config.yaml
positions: "rope"
rope_theta: 10000.0
beta1: 0.93
batch_tokens: [32768, 65536]
MLP neurons of a small language model. Each row is named by its layer, matrix (up: input weights) and neuron, and shows model dimensions 64-127. Each number is 50 + 10 x the weight over its row's rms, rounded and kept within 0 to 99.
Before each neuron's rows, "fires after" lists the tokens most often just before its 100 highest values on Wikipedia text that the model never trained on.

fires after: " o", " f", " m", " P", " F", "F"
L3.up294:46 33 44 55 47 52 50 51 24 45 52 50 48 39 58 62 39 39 51 49 56 47 71 46 41 59 60 54 44 42 60 58 50 66 44 39 54 35 49 36 53 47 60 55 50 51 48 56 55 44 41 49 38 51 44 42 49 48 33 56 35 60 62 52

fires after: " (", "(", "[", "/", " v"
L3.up273:56 48 32 49 31 64 49 63 65 60 57 37 60 54 62 58 50 53 51 38 63 42 53 45 66 56 70 43 65 46 55 60 47 55 35 36 54 34 60 56 57 56 25 53 56 60 56 65 51 53 55 46 48 53 49 55 64 40 30 51 52 29 48 34

fires after: " S", " s", " fl", " In", "al"
L3.up632:25 52 43 53 53 45 45 58 44 38 69 60 58 41 35 60 39 47 58 71 59 34 44 48 55 64 43 54 52 39 29 52 57 42 45 53 36 61 38 48 66 51 54 47 55 55 42 55 35 40 52 46 35 65 52 50 52 63 36 54 51 51 50 50

fires after: " L", " l", " K", " a", " Al", "a"
L8.up107:59 58 55 63 48 50 40 40 60 51 47 45 32 37 60 40 49 67 61 71 46 42 52 54 39 56 52 41 55 41 53 54 49 48 36 48 57 50 58 36 52 52 43 62 59 52 65 60 55 45 55 47 45 57 31 40 57 52 36 59 47 61 58 39

fires after: " s", " the", " pro", " mon", " F", "ourn"
L6.up80:49 53 31 61 58 59 38 44 50 36 44 42 52 46 35 80 38 47 49 71 47 44 36 43 42 49 42 44 70 50 45 41 62 48 52 53 52 51 50 53 61 62 54 44 48 42 46 45 49 54 56 49 56 57 54 39 56 55 56 40 60 43 54 52

fires after: " c", " pro", " C", " f", " Pro", "ru"
L3.up666:59 36 61 37 36 48 38 37 45 58 41 54 60 47 25 53 51 31 38 64 63 61 59 40 41 64 50 39 32 36 45 62 55 56 52 51 53 55 52 45 47 65 60 48 49 44 39 42 34 40 39 41 43 47 48 52 45 41 48 41 51 38 56 55

fires after: " M", " m", " A", "oc"
L4.up21:57 53 50 55 38 53 43 41 37 47 38 41 49 48 47 61 34 60 56 24 57 35 46 50 50 54 69 34 44 45 70 36 56 44 64 59 52 34 53 52 52 57 48 63 65 63 49 56 42 58 55 51 49 61 57 45 42 57 46 51 44 46 50 39

fires after: " p", "p", "d", " Mar", "ook"
L4.up80:48 50 48 51 45 55 53 41 67 43 60 62 54 68 68 54 45 42 47 24 50 57 47 50 58 72 49 39 43 70 55 46 65 55 56 42 44 43 73 71 41 48 51 52 48 41 55 49 56 55 55 68 36 50 50 65 43 66 44 58 69 41 50 38

fires after: "1", "4", "2", "3", "0", "5"
L8.up268:40 47 46 46 55 52 50 37 52 68 38 50 54 49 65 59 54 62 57 51 54 44 40 83 50 56 55 61 46 55 60 45 48 51 58 49 37 71 54 63 31 41 50 69 61 52 61 52 36 47 47 54 58 53 45 52 45 69 36 66 65 58 42 60

fires after: " C", "y", "h", " H", "ham", " Ch"
L6.up650:46 61 42 51 34 53 31 47 43 35 42 51 31 45 41 33 53 52 45 51 38 51 38 50 53 35 59 47 55 47 39 52 71 39 49 57 55 31 51 53 52 58 53 41 55 54 56 42 61 44 36 46 58 46 55 46 60 41 31 39 41 41 72 41

fires after: " j", " J", "j", "z"
L4.up373:37 48 48 63 43 50 44 48 65 38 25 47 57 46 50 35 60 41 56 49 43 43 42 65 43 43 56 39 38 64 39 42 28 51 54 45 47 48 46 37 46 47 42 48 52 56 54 49 47 52 42 48 56 43 38 53 51 60 39 65 53 42 63 59

fires after: "oun", "p", " ch", " v", "gr", " sh"
L3.up652:29 34 50 46 69 46 62 38 57 55 41 59 54 61 66 73 62 47 55 57 65 40 33 38 53 44 53 50 40 61 41 75 43 50 61 56 59 57 46 32 49 44 55 49 45 51 43 56 47 42 56 60 57 70 58 53 58 56 45 47 53 49 52 53

fires after: "ourn", "L", "1", "m", "O", "2"
L6.up138:46 67 44 39 65 35 38 48 60 65 42 47 61 53 61 59 50 35 52 48 50 41 48 56 32 69 58 46 50 40 54 42 40 52 61 54 60 61 72 56 68 46 66 60 69 67 23 52 49 46 60 43 36 59 47 29 48 60 37 54 75 48 46 52

fires after: " f", "s", " F", " le", "X", " sub"
L3.up749:54 50 57 46 39 40 51 55 58 39 43 64 39 63 61 58 40 52 48 52 54 43 50 34 57 36 59 59 58 33 46 81 65 49 46 56 56 72 47 59 34 41 42 37 38 40 45 32 60 57 37 43 48 44 51 48 51 58 15 57 58 44 40 47

fires after: " \"", " (", "==", "\n\n", "-", " ex"
L4.up686:54 51 41 43 40 53 58 48 45 55 41 55 52 41 69 58 51 64 61 40 74 67 39 28 70 49 53 57 54 23 60 48 52 46 38 56 53 25 47 44 49 32 45 39 63 45 63 67 66 60 56 29 34 58 43 52 58 40 52 46 66 64 28 46

fires after: " s", " S", " N", " n", " p", " f"
L3.up521:40 49 37 47 54 59 40 55 41 42 43 74 42 35 36 54 41 46 45 47 46 53 40 42 57 51 54 54 52 43 35 46 43 43 54 33 70 51 40 55 65 63 55 55 53 27 45 38 52 49 29 32 44 69 53 57 53 41 59 57 52 67 60 43

fires after: "d", " st", "F", " w", "w", " m"
L4.up439:47 39 39 30 58 57 59 60 65 49 51 59 59 58 51 48 61 35 39 53 48 60 75 60 38 49 49 68 40 45 49 41 49 64 43 47 69 50 50 52 61 39 68 63 40 53 50 70 51 43 64 39 42 70 52 45 45 55 60 61 36 50 70 52

fires after: " T", " S", " t", " L", "T"
L3.up639:43 47 68 52 39 50 34 50 63 43 60 37 52 51 42 38 50 49 43 49 54 64 54 64 36 47 38 46 57 62 57 57 43 74 55 56 56 29 44 51 56 46 53 57 51 49 62 56 42 50 56 39 63 65 46 45 52 57 65 63 51 72 66 45

fires after: " t", " T", " Con", "t", "ad"
L4.up179:46 46 66 41 47 55 37 44 54 45 45 48 57 47 29 51 66 30 47 29 47 50 58 56 54 61 35 55 48 64 37 44 45 45 48 51 66 64 35 60 58 54 52 55 49 48 37 48 40 71 53 59 55 67 37 53 45 58 42 49 69 47 60 65

fires after: "\n\n", "2", " C", " l", " c", "C"
L4.up182:52 31 54 39 49 56 35 41 38 58 43 65 44 49 39 59 47 59 40 61 59 54 49 55 33 50 58 53 41 32 38 48 62 49 65 48 55 51 64 59 83 44 46 42 60 53 25 50 48 66 45 37 45 46 52 50 48 34 40 47 56 57 44 48

fires after: "-", " ", " (", "o", "c", " not"
L3.up347:55 47 42 50 36 56 46 55 43 27 59 61 45 33 41 38 48 62 53 47 45 48 40 48 61 49 61 75 58 53 48 45 50 44 50 40 35 44 42 43 42 48 53 36 59 57 63 41 37 41 57 20 54 49 36 61 39 56 46 40 59 34 32 65

fires after: " f", " F", "f", " serv", "m", "erv"
L3.up712:67 64 50 44 41 58 38 62 77 29 45 39 48 44 45 59 49 40 74 72 52 41 58 42 34 52 42 40 53 49 55 54 56 37 37 56 61 51 64 44 32 64 58 33 51 53 46 43 38 45 51 52 52 61 39 42 46 47 62 44 50 59 37 52

fires after: " se", " T", "C", " S", "T"
L3.up272:32 57 57 63 42 44 37 52 46 81 64 42 53 71 35 48 60 53 54 48 38 45 32 53 38 51 38 38 46 55 41 49 38 75 46 52 66 46 33 68 50 45 40 41 47 57 40 45 53 49 54 59 48 63 45 50 38 41 55 48 42 58 56 56

fires after: " inv", " In", "ir", " S", " in", " Ass"
L3.up604:35 39 44 63 50 44 44 54 51 39 46 52 68 51 33 60 64 52 54 49 55 65 49 48 31 64 49 44 43 57 28 47 43 38 60 57 33 49 48 42 50 55 58 52 51 54 65 54 71 47 35 50 37 57 57 46 45 59 46 60 60 36 57 42

fires after: " =", " Gr", "am", "or", "ward", " call"
L6.up536:50 47 32 59 48 41 39 53 50 47 55 54 55 41 66 49 52 64 49 49 36 60 60 39 38 38 50 44 53 51 29 48 60 54 57 42 71 53 45 52 56 49 39 36 56 57 42 45 35 51 52 40 67 48 62 65 63 33 25 54 64 66 38 42

fires after: " f", " F", " S", " s", "f", " G"
L3.up659:44 59 41 42 34 58 56 40 53 65 56 55 52 32 63 56 82 52 45 39 52 55 49 60 57 50 68 48 53 54 46 56 48 55 45 49 55 69 63 59 53 69 48 52 33 49 59 57 52 54 46 51 27 48 46 39 59 52 59 45 52 46 61 70

fires after: " m", " ar", " M", " A", " Or", "m"
L4.up136:40 39 41 46 51 54 53 56 33 51 42 51 46 50 32 67 26 45 39 45 52 43 43 59 34 65 44 43 33 40 63 27 43 57 44 50 56 37 75 53 50 57 43 73 44 67 31 50 62 35 55 36 51 46 42 69 53 60 46 34 58 46 56 34

fires after: " Ar", " ar", " S", " m", "S"
L4.up764:45 35 59 47 44 56 56 40 36 43 50 50 51 49 50 52 49 51 60 47 50 56 38 50 57 59 30 39 49 56 44 45 51 51 60 40 62 51 72 50 40 56 50 51 44 61 40 36 28 47 51 32 54 51 33 35 59 42 57 64 50 46 46 39

fires after: "f", "ear", "il", "ab", " f", "ft"
L4.up17:53 51 37 61 50 37 41 71 59 48 47 51 62 44 39 60 59 57 63 62 53 44 61 51 42 43 49 52 50 55 64 59 52 45 54 62 63 53 43 41 46 39 53 60 43 58 54 47 44 59 41 66 62 52 50 51 61 63 44 41 47 42 47 57

fires after: "oin", "s", "x", "ort", " in", "ount"
L3.up57:43 59 48 37 49 45 37 53 47 36 32 56 49 31 70 66 61 42 46 54 47 56 26 48 50 58 31 52 47 42 44 45 48 59 49 43 42 37 53 52 50 43 61 51 50 51 62 54 46 46 56 56 55 47 54 53 64 41 36 61 46 49 43 56

fires after: " o", " O", "im", "m", "p", "ak"
L6.up616:69 48 49 43 43 57 49 50 54 52 47 43 41 64 63 57 60 50 49 35 35 34 54 52 65 53 46 59 41 52 51 50 51 49 51 29 50 40 49 47 71 40 53 53 32 75 51 49 52 44 51 58 42 46 54 49 39 59 47 36 44 56 56 36

fires after: " T", " t", " d", "T", " un"
L3.up509:48 41 57 43 60 47 62 34 60 61 63 57 55 45 50 43 51 57 49 37 38 55 66 49 54 52 35 29 74 61 61 44 33 65 45 62 62 42 67 35 53 58 62 56 55 37 55 53 52 47 72 49 55 66 36 65 40 46 56 56 69 61 54 37

fires after: " l", "th", " in", " L", " re"
L3.up395:57 51 44 25 40 67 39 60 48 52 54 43 42 50 65 55 53 65 43 44 46 63 27 48 46 63 46 43 46 47 43 49 41 54 31 64 23 37 45 48 53 57 58 54 50 56 51 32 74 46 47 50 46 54 39 41 49 53 51 34 33 62 60 59

fires after: " A", " L", " M"
L3.up405:49 45 65 44 62 38 54 33 34 50 45 44 54 46 63 61 57 50 41 58 51 40 51 61 42 60 51 37 43 33 56 42 34 60 50 42 55 54 32 58 52 54 49 63 50 58 26 28 53 49 60 41 52 49 34 39 36 30 46 37 49 59 63 54

fires after: "m", " im", "em", "im", " Comm", " m"
L3.up648:56 51 49 60 57 52 33 61 51 44 45 37 45 47 43 57 36 47 48 53 55 49 30 42 62 49 55 58 61 57 61 53 48 53 38 43 39 54 55 54 59 50 50 33 43 52 38 42 52 73 48 50 64 40 38 67 49 48 49 41 50 55 81 53

fires after: " Ar", " At", " le", "A", " L", " W"
L3.up322:21 53 55 28 49 44 42 46 37 49 44 36 54 49 52 46 57 55 47 41 60 58 49 60 48 62 57 47 41 48 56 30 32 27 63 49 49 50 51 55 51 46 38 45 50 53 46 57 67 59 38 48 60 46 45 56 49 39 52 53 56 63 58 61

fires after: "a", " A", " S", " V", " M", "ra"
L4.up469:58 52 48 59 45 52 56 59 54 65 45 34 53 56 48 51 51 44 35 30 43 50 59 36 62 35 41 36 54 41 43 57 54 46 67 59 53 69 51 75 55 52 33 43 60 53 36 39 53 39 48 35 59 46 53 39 43 54 62 42 60 61 45 35

fires after: " de", " e", "e", " \"", ".", " le"
L4.up549:44 55 70 58 49 37 56 44 57 43 38 55 56 35 49 58 56 41 45 51 63 52 45 27 49 39 43 44 61 34 47 49 50 60 47 31 49 62 47 51 61 39 57 28 57 64 45 33 39 51 49 50 54 51 49 48 45 36 64 49 35 63 33 35

fires after: " f", " t", " (", " \"", " G", " s"
L3.up413:60 40 63 46 40 44 69 63 68 55 43 53 59 59 66 45 58 45 53 52 62 66 50 55 37 42 52 46 52 52 50 67 45 55 36 40 66 57 38 49 52 72 75 63 33 54 56 59 42 64 56 42 44 60 38 45 57 49 50 48 62 48 40 53

fires after: " f", " F", " ex", " ", "f", " R"
L3.up613:38 38 53 54 42 54 53 32 36 47 49 76 49 33 48 53 46 51 50 37 48 62 54 50 47 59 39 51 45 53 58 62 52 40 53 40 58 37 72 56 43 51 57 56 41 35 64 57 70 68 59 35 42 49 37 56 58 57 41 57 50 54 55 49

fires after: " (", "\n\n", " \"", "\n"
L4.up714:56 41 34 36 42 49 31 47 57 56 55 58 58 45 38 55 50 46 55 52 42 62 51 51 63 59 51 57 61 49 51 42 56 60 49 59 37 33 49 49 60 49 45 48 41 51 50 71 61 50 55 29 32 65 46 60 56 40 54 45 39 31 36 60

fires after: " f", " m", " comm", " e", "f", " o"
L3.up655:59 42 56 47 44 74 51 39 53 64 55 52 36 34 66 47 36 58 39 45 50 55 49 58 40 57 49 51 50 50 69 59 42 42 64 32 37 65 64 61 55 54 52 50 48 42 44 45 47 60 50 46 37 48 56 55 64 44 56 61 57 54 48 61

fires after: "'", " H", "a", " O", "e"
L3.up673:63 43 62 64 55 36 35 52 35 48 39 45 55 44 59 36 46 65 56 54 34 49 69 71 53 29 60 62 52 43 47 65 50 42 57 33 43 47 59 47 33 45 40 38 33 61 62 63 46 64 58 44 51 42 65 52 63 40 46 57 45 44 47 42

fires after: "C", "S", " M", " T", " R"
L3.up747:41 58 62 41 34 45 60 54 37 65 56 47 54 52 52 47 51 37 40 29 52 54 47 56 58 49 55 47 19 41 40 23 40 55 40 35 62 55 58 45 48 32 52 46 52 42 37 45 47 55 60 47 50 51 37 31 28 59 56 35 45 41 70 52

fires after: "em", "m", "om", "am", "rom"
L3.up543:50 51 34 53 52 67 41 52 51 47 54 50 58 49 53 46 32 44 54 57 67 49 59 46 55 42 48 48 52 55 57 49 61 63 32 40 48 57 49 54 68 59 45 47 48 60 71 37 37 68 57 46 36 57 37 63 34 39 72 45 41 59 50 48

fires after: "/", "-", " \"", "om", "[", " ("
L4.up721:45 50 53 45 54 58 53 62 58 75 43 41 44 61 50 49 52 62 47 62 53 51 26 28 63 49 60 50 73 51 28 63 53 51 44 52 52 39 45 51 43 45 44 60 46 53 35 54 46 71 58 25 63 56 51 64 43 39 46 34 49 48 53 27

fires after: "il", " m", "l", "ad", "m", "ult"
L4.up114:40 45 33 29 45 63 31 57 56 51 44 40 51 57 38 49 48 54 60 49 44 48 45 54 44 67 45 29 49 41 54 37 33 71 69 58 56 38 58 51 37 36 67 77 41 58 32 42 52 50 46 56 56 57 57 44 56 66 60 52 42 39 57 49

fires after: "S", "ra", "T", "ec", " S", "s"
L3.up28:36 62 46 53 58 54 63 49 60 79 53 60 40 45 65 54 53 34 41 68 43 51 41 42 43 57 37 50 32 45 55 50 33 53 35 55 67 46 59 54 52 43 48 38 57 48 69 40 58 61 59 59 54 65 50 44 41 42 62 52 57 55 51 62

fires after: " s", " S", " sh", " bu", " h", "at"
L4.up187:46 56 40 44 46 60 40 56 39 46 58 63 53 52 40 60 56 23 52 34 61 53 30 50 40 56 51 37 48 46 40 49 51 48 34 49 45 52 36 49 60 55 47 41 62 68 54 42 40 59 46 44 38 61 46 40 40 68 49 29 50 54 59 64

fires after: " A", " |", " T", "ab", " M"
L6.up373:34 32 38 60 44 50 47 43 54 46 41 36 41 54 52 61 49 44 41 54 49 47 60 34 49 54 39 52 47 47 60 53 39 58 56 60 56 39 49 52 51 53 50 69 50 58 53 36 58 46 68 52 43 56 58 51 53 49 51 54 43 28 60 47

fires after: " E", " S", "S", " K", " s", "pp"
L3.up106:44 42 44 55 48 56 52 54 64 47 51 40 49 47 57 52 35 58 68 40 45 66 41 57 43 56 38 35 49 37 46 43 26 63 65 46 54 31 55 36 68 62 46 52 27 29 51 37 45 44 51 43 48 49 39 32 28 50 38 43 40 39 48 36

fires after: " p", " P", " ", "O", " c"
L3.up591:52 64 37 54 52 37 56 51 45 35 61 48 44 63 60 55 50 52 53 43 60 59 59 68 53 78 77 66 60 35 34 45 44 48 44 53 43 43 68 68 45 62 54 47 47 55 37 33 34 60 44 50 49 59 47 35 50 75 38 57 54 63 45 44

fires after: " G", " g", "at", "G"
L4.up501:40 44 42 53 46 49 73 45 47 49 53 50 56 61 43 54 52 61 48 49 57 49 44 52 43 49 58 40 46 55 59 41 52 49 55 62 41 51 46 54 51 47 49 43 50 52 40 43 63 63 49 47 52 52 49 61 54 62 57 54 37 49 52 27

fires after: " F", " f", " g", " P", " G", " ("
L4.up621:76 41 46 46 53 48 14 65 40 44 50 58 62 48 34 76 45 44 51 35 72 72 62 40 66 53 37 57 45 56 48 61 53 52 49 37 54 41 52 50 55 34 52 43 38 58 53 47 46 53 58 27 61 63 35 49 50 67 37 40 58 45 61 67

fires after: "ro", " wh", " p", "p", " w", " m"
L4.up664:61 58 45 57 52 50 57 45 45 55 43 54 37 59 45 54 34 51 40 20 45 51 49 73 44 49 53 53 45 63 40 60 57 41 63 41 49 44 71 67 70 53 49 45 44 65 47 46 53 55 43 43 46 49 42 58 44 77 54 53 58 51 49 52

fires after: " w", " m", " M", "ir", "im", "M"
L3.up427:58 40 39 58 56 55 51 38 54 69 61 55 61 64 35 46 34 38 51 53 57 60 48 48 35 68 41 41 43 63 42 47 47 38 58 57 48 41 68 46 57 58 52 67 51 62 40 34 40 58 59 44 64 47 46 31 48 58 60 34 65 39 37 37

fires after: " P", " M", " O", " p", " Ad", " o"
L3.up437:57 40 41 45 65 55 53 63 40 59 60 44 40 56 65 56 52 36 46 56 54 59 49 57 58 50 50 51 35 47 39 62 58 37 60 44 67 42 39 45 58 32 60 64 42 56 41 60 59 30 44 43 56 37 47 54 48 71 59 44 40 45 42 37

fires after: " in", " to", " l", "in", " be", " In"
L6.up404:35 42 47 50 40 54 55 68 48 45 57 40 46 29 65 47 38 61 49 58 57 68 44 54 64 65 60 43 49 34 47 35 36 54 51 52 48 36 48 61 46 61 48 60 63 50 31 57 52 43 55 43 41 51 57 38 57 46 51 57 45 63 48 65

fires after: " P", " Comm", " comm", " m", " new", " p"
L3.up361:50 51 61 41 24 35 66 47 42 46 43 56 58 45 73 60 44 57 45 54 61 44 51 47 42 68 55 48 39 54 66 51 42 58 54 45 59 36 48 54 43 47 63 37 50 54 61 55 53 57 52 47 48 38 64 57 31 46 53 61 47 51 63 71

fires after: "e", " h", "ac", " H", " O", "ron"
L4.up303:58 67 50 50 30 52 50 73 35 37 48 54 38 39 50 38 46 51 46 45 51 56 61 54 70 57 65 57 42 44 44 58 46 59 51 40 47 67 37 44 45 64 64 51 57 50 48 58 49 61 46 37 39 44 57 41 38 42 53 36 53 50 41 46

fires after: " us", "a", " A", " des", "om", "er"
L4.up119:43 52 44 59 50 42 37 50 49 67 36 34 51 58 57 38 55 42 48 46 41 52 73 60 40 57 52 49 64 35 49 55 55 38 61 42 39 69 48 52 30 37 49 42 70 47 42 55 62 38 51 34 53 52 42 50 54 45 52 45 47 60 60 53

fires after: "'", " H"
L4.up323:58 58 46 63 56 39 25 57 49 36 44 48 44 58 53 40 61 50 58 32 51 49 52 74 51 38 66 64 46 60 67 34 55 47 59 59 48 50 67 73 48 55 48 45 58 55 76 50 44 62 27 49 56 56 45 44 55 44 53 49 59 50 55 36

fires after: " B", " M", " Mar", " T", " m", " b"
L3.up85:52 69 52 58 52 52 73 54 61 52 44 43 67 53 67 54 48 56 50 43 48 70 41 41 49 43 42 37 55 47 53 37 46 62 44 43 44 55 60 61 47 45 38 53 64 58 50 43 50 61 60 48 45 68 34 49 43 50 65 60 49 60 45 64

fires after: " U", " o", " O", " P", " d", " T"
L3.up290:54 31 42 63 69 74 36 47 45 55 50 62 45 41 60 33 43 50 51 32 45 47 65 57 50 59 50 56 40 41 62 44 43 67 63 31 39 30 39 49 53 53 37 41 45 55 51 73 29 53 48 39 62 64 41 59 43 45 40 57 53 61 52 64

fires after: " ro", " C", "ip", "ap", " c", " bec"
L3.up253:40 45 45 46 27 57 29 46 51 51 52 49 53 64 36 58 62 67 28 70 45 56 75 54 50 38 47 50 52 45 40 59 52 66 72 50 49 52 69 46 52 52 49 64 52 35 31 55 43 45 53 48 49 44 54 52 53 55 36 45 32 60 56 53

fires after: " l", " L", " V", " C"
L3.up76:53 55 59 49 38 47 50 34 57 38 65 37 50 58 46 52 42 68 52 57 54 66 52 56 42 54 33 47 60 52 31 44 61 40 51 54 45 40 54 49 57 32 33 69 61 34 53 54 61 48 64 28 57 66 41 45 53 44 52 41 51 53 44 33

fires after: " ", " in"
L6.up633:45 53 53 59 50 45 50 31 53 48 63 36 41 39 40 51 40 56 70 51 35 49 40 62 41 81 45 64 54 43 40 50 46 52 33 58 44 52 60 52 36 42 66 48 59 44 58 48 36 61 62 77 49 47 49 49 43 55 53 49 43 50 40 64

fires after: " E", "ly", " M", " Pre", "h", " ar"
L4.up515:59 42 70 39 36 36 49 54 38 44 53 70 52 42 60 59 37 53 39 60 52 30 44 48 53 56 50 52 49 45 38 63 51 50 60 55 43 39 47 57 66 35 51 63 51 62 40 43 68 65 63 59 40 64 46 30 56 33 43 60 42 41 51 64

fires after: " A", "A", "a", " an", " An", "ar"
L6.up115:51 48 62 22 77 62 52 48 37 50 58 40 51 52 57 63 48 62 56 61 68 48 62 44 42 69 53 44 58 59 49 58 58 65 43 51 51 57 33 37 44 46 50 52 41 52 38 49 43 47 50 48 72 51 44 41 46 61 36 71 40 53 63 53

fires after: " M", " S", " ex", "per", " pre", "x"
L3.up12:36 58 78 51 64 53 55 58 30 49 61 56 58 45 56 42 53 58 66 46 50 34 48 61 46 56 43 43 38 35 42 52 39 41 68 47 55 48 33 70 60 47 41 53 44 68 58 55 53 59 50 39 53 52 41 53 47 45 42 70 45 48 44 44

fires after: " M", "ort", "aj", "am", " T", "'"
L3.up346:67 45 52 46 56 38 57 54 46 44 55 54 38 59 38 53 58 35 46 47 55 40 37 51 60 65 47 37 27 59 62 68 47 48 41 52 37 53 47 45 37 35 43 38 43 52 42 63 35 62 56 55 34 52 60 65 42 33 63 67 52 53 54 54

fires after: " comm", " j", " J", " g", "G", " Comm"
L4.up278:54 48 47 41 50 58 50 44 46 40 48 30 54 60 50 33 62 26 57 51 55 49 55 58 60 67 46 42 36 59 51 39 52 50 25 40 51 63 51 49 39 27 45 49 54 35 50 53 52 57 41 62 64 53 49 54 54 68 52 58 50 40 47 50

fires after: " D", " R", "-", " d", " r", "c"
L4.up53:55 43 53 50 49 46 51 51 37 45 61 42 48 59 44 28 41 51 61 44 46 48 71 58 44 54 55 61 52 49 54 48 44 50 66 40 44 60 40 56 54 43 60 48 65 63 46 38 54 51 64 33 75 40 58 54 40 54 65 52 49 53 40 49

fires after: "re", " bec", " de", "c", "e"
L4.up367:41 48 64 69 65 41 42 56 49 57 50 49 54 30 29 68 45 39 55 56 45 45 41 48 47 37 55 38 49 55 69 46 37 52 49 35 43 51 63 54 42 27 56 42 62 53 43 61 34 54 48 31 57 47 58 47 48 47 58 37 51 46 54 41

fires after: " h", " H", " c", "\n\n", " inc", " C"
L3.up727:58 50 54 56 46 57 51 52 40 53 52 56 43 47 38 56 59 53 59 62 44 49 51 32 53 46 69 55 35 31 56 57 63 43 55 39 49 57 40 35 55 52 52 58 56 59 69 51 54 62 56 34 41 30 58 42 60 38 33 37 43 35 53 53

fires after: " ", "-", " R", " c", " (", "R"
L3.up13:55 67 68 49 39 55 56 43 45 54 35 57 56 45 56 31 53 74 63 42 60 43 68 40 63 66 45 68 63 65 52 70 46 36 50 48 54 53 53 42 55 57 48 38 31 64 35 46 49 56 51 32 52 62 37 39 48 86 55 41 79 60 40 59

fires after: "em", " N", "ult", " f", "ut", " com"
L3.up723:47 44 35 56 63 51 65 46 40 52 52 62 45 42 63 36 47 43 63 50 47 69 40 48 55 64 63 70 31 50 56 48 37 50 39 25 45 48 39 69 50 47 60 44 44 44 53 57 57 64 40 26 49 43 48 61 53 40 46 48 35 49 45 41

fires after: " G", "I", " g", " I", " Z"
L3.up156:45 53 34 56 43 59 67 55 49 55 47 29 45 58 51 36 75 62 53 42 51 57 42 52 56 58 42 64 55 44 51 39 63 49 63 43 37 51 50 53 38 54 52 54 52 49 45 61 46 58 66 36 52 52 23 55 42 69 55 35 49 46 54 31

fires after: " T", " m", "\n\n", " st", "t", "T"
L4.up727:73 55 49 49 60 47 54 56 63 61 56 55 53 53 53 60 57 59 50 21 42 40 46 49 35 60 52 42 60 37 43 44 46 51 37 61 56 55 47 42 57 58 35 59 46 66 47 61 58 62 66 40 35 54 21 52 32 40 83 26 55 62 39 49

fires after: " F", " f", " so", "0", " in", "av"
L4.up272:58 50 67 50 34 60 32 48 57 37 40 57 37 57 55 58 55 46 52 55 50 34 74 42 49 39 48 49 50 63 59 57 58 45 39 44 61 47 62 49 47 39 62 51 40 50 46 53 70 62 58 38 58 58 40 51 62 49 23 54 50 61 38 65